Weights of a small transformer language model.
Size: 12 layers, width 384, 3 heads of 128.
Architecture: rotary positions, biases, untied embeddings, attention and MLP in parallel.
Training: a variant of Muon for these matrices, 398M tokens, 6069 steps.
MLP neurons of a small language model. Each row is named by its layer, matrix (up: input weights) and neuron, and shows model dimensions 208-303. Each number is 500 + 40 x the weight over its row's rms, rounded and kept within 0 to 999. Numbers have three digits each.
After each neuron's rows, "fires in" lists the words (lower case) most often at its 100 highest values on Wikipedia text that the model never trained on.

L2.up1204:481511478499409497422588487503397508537434461489439470475565497561551529532545518492528520428550458444548430478434459508552469454440452540526561589502498479510546411519576508569521593499423507428493511504470498490493493530496533510487556490568486552548488543538412499439521502483481523511
fires in: "team", "win", "during", "attack", "attacks"

L2.up1055:460511425474467440417514462523498537579503527474453465563552527480526488516544459533564486470506491522446530482554470459535517500457549477446568476482496505479499463524429470509473571495543564458524484545503539515419527506492458499506493457440430513526479517499494507510485501414490535431
fires in: "line", "began", "motorised", "came", "continued", "finished"

L2.up287:525444468407521468478566521547475591496491402545558576445503424516521515519497425471527537504551452447484523536517559476458476450459523530473531482559432500524486507470512497515502507533524599533482445504504439453502515437444485536569505483540476522500427494506521511502446562558520550449
fires in: "national", "s", "website", "authority", "2021", "official"

L2.up719:437543461532461483431482479502458519527440551444496471501503490505591520470497483520472575557542521473533496529511468561502564532475632450500456516471429558551521483514479513453524520529531510462444446455535485569441542483457512501492430463443442547555552484541554459475537473578529398555
fires in: "military", "air", "army", "infantry", "force", "squadron"

L2.up1219:511466472475586458492538460462494501486513502553552476457479482516485546552509523408586493550439507491370484537592503488474596552470463421575489466534474546499515505501489460485500448436492563480483533433507454490558459497422525497616473538499455491534543506433527526529519427548509486534
fires in: "n", "made", "age", "scored", "scoring", "make"

L3.up1040:459532506530500453500491490498472486512476465455417454455499471458525518478483429495486487414492496572470504530484513474526465505534476514466470510535519435518506541486522516490467463461518478475443499533482539531518488553515435392476559508514549524515476475496461482539456562498498488487
fires in: "of", "as", "cypraea", "short"

L2.up1133:533494490445471494540572438516538510483488513505545490498526536497532484547546466470535579464427537487473462476535496470429533517484512497489460501451470458468508513494504511472501520529512527522483586520537530529490508540500542451478456509415542437536449515474495620439461536449499483541
fires in: "party", "group", "family", "university", "team", "organization"

L2.up39:479495526515470555462496510490432514530500512517488477437484450526473534458441525594473495458442532464494497507482469477479514457506512525496578576494549507533503543499538532490538476492475502539456490537456493529427532528481546531482502502504552542479518516534561536484549480503527467541
fires in: "high", "state", "highway", "county", "neighborhood"

L3.up908:546544517503522551426479533448507548515545430451480496507439501514452515432512496498471451481450503476476547456512526533503480455545609630531395480543555490546490568502515531489459487500499522526514520572502509456488514519504515501537584508543512568467538469473449493456550507477427543465
fires in: "can", "not", "which", "who", "they"

L2.up1025:513503434475518538516576494514506484474491495490484495504506530464540498489504547417511488546429436488431514607484467536455514499557569543511535491452501508509466466565486521517445489496547514456392471460508464512458490524491479577541527536475498468439531466555518476503481467502434530465
fires in: "world", "rus", "soviet", "ukr", "european", "vadym"

L6.up403:466445517491536451521494486523493501482571553506521513462548467480514491506518473521435522472563502446485476452485432442534497498499515490471485437543526574584397478449528522537453431501510517485438413488446470442559548491477525498543568533483552513549515572467520537504491431569539518523
fires in: "and", "surrounding", "deep"

L3.up175:522526444499479426461478551487536501527463539452460516470497488537465497523459483509515460493557557439511457528530505497595520446480441488531525513545488478493510526524526499502492507536458529531526540426483447475428465499549480521472564485524575573472469487539534527470483410524512520502
fires in: "state", "city", "council", "education", "student", "school"

L3.up1403:481536441579541486502488570442520571493543499512490509426447488493502508502507482481439442519524556562512452556488441517454547478517528486537510521495558450518508544575539472520467550422537433453511526555508474424461548599492510498537511460553486536422515547507505500511501499500533511484
fires in: "school", "age", "ft", "jesus", "id"

L2.up1261:515486412476470453510499449535450533473481469501507554476531530591496533465476493514513510454558470420509499544370483419527487489561563543467471532470463470482511533480513528517544558505516568484527539535425523487470462443459502485424436473476483466522457509460526527469434428481485556525
fires in: "born", "2020", "s", "national", "memorial"

L6.up1451:502549494534486470521518539484449539520530490441364518517449525443529473457544507440518474516496563528523446521537483446475439465526512484527477480520472529512441474447574504545538478502436557506404503550549416501573530520471540401465442504489589459420530505491487556443482512548582490504
fires in: "of", "de", "elvis", "lyman", "all", "with"

L3.up1129:562480511487517517476581483500504487463425498567530514500496485503535495522489485400474482527543539590504545512487425526587539513439467479514544554448508447510500509452522540420553481537508524533472443538424381511479489615479546490505549474440532615450473551507548544513518533509457420457
fires in: "were", "early", "cloud", "was", "later"

L2.up754:501527462465429533450569434568471529585459516528481451433518496609548506464476536481500434542490501433511494471523559503486484484490521407525534469527510505485553492589526515546514569481552498532545506492491487454480446449462477506567410443526502502483501515447433406508482472483466539523
fires in: "national", "evidence", "elevation", "elvis", "anselevicius"

L3.up218:474517474481504452552463451492511562489435449471511515519455451527504498502449549534522489515460550449497506491490473472496520499544505484525517547505551464517505484546500582449507537427521538475531531496382509503500525560517538552496536467524499503509504525568424508450441471446435475494
fires in: "late", "by", "professor", "young", "early", "starring"

L2.up426:486544530507470471454549524562457550482463530433559556521456499548533512531573564544507527517594501444453465493470498496479464515540491488425505525461462504507598497499478504477501495458485493443436531501516511509503467509575465530451467474548523477468482510488496544443482498512566486508
fires in: "team", "station", "school", "group", "network"

L2.up133:557496447563495443516530439458501459462520534536421476489445490491453549499464467381574541463543519439475469460444543496487444473458486456494430560460558502546547490545453502507465524485483513413480548533520506544541520448498493455491474493523498520529493582501461443525489485577501454574
fires in: "new", "louisiana", "as", "steve", "australia", "louis"

L3.up1113:477502471525493547464505452533448497487487468535577483494520483530472457502441462434559567419467508474472512573505468489489471400489499551547533537443558482478530463529479501514441543490553488366482475511584492426538536514483581452476473464472518498437459539477563466576517442509490504477
fires in: "s", "age", "loan", "from", "for", "fee"

L2.up1008:403520448545489527461539462516512498518518521523461447488503447497479579517465516406508411471501541490484552477509514568457506555485578571454481446374478560523472468466550472483542538520528456615534541526455519514419479511453466477482477481464489548466524526551484486503547479516571476425
fires in: "states", "us", "s", "arts"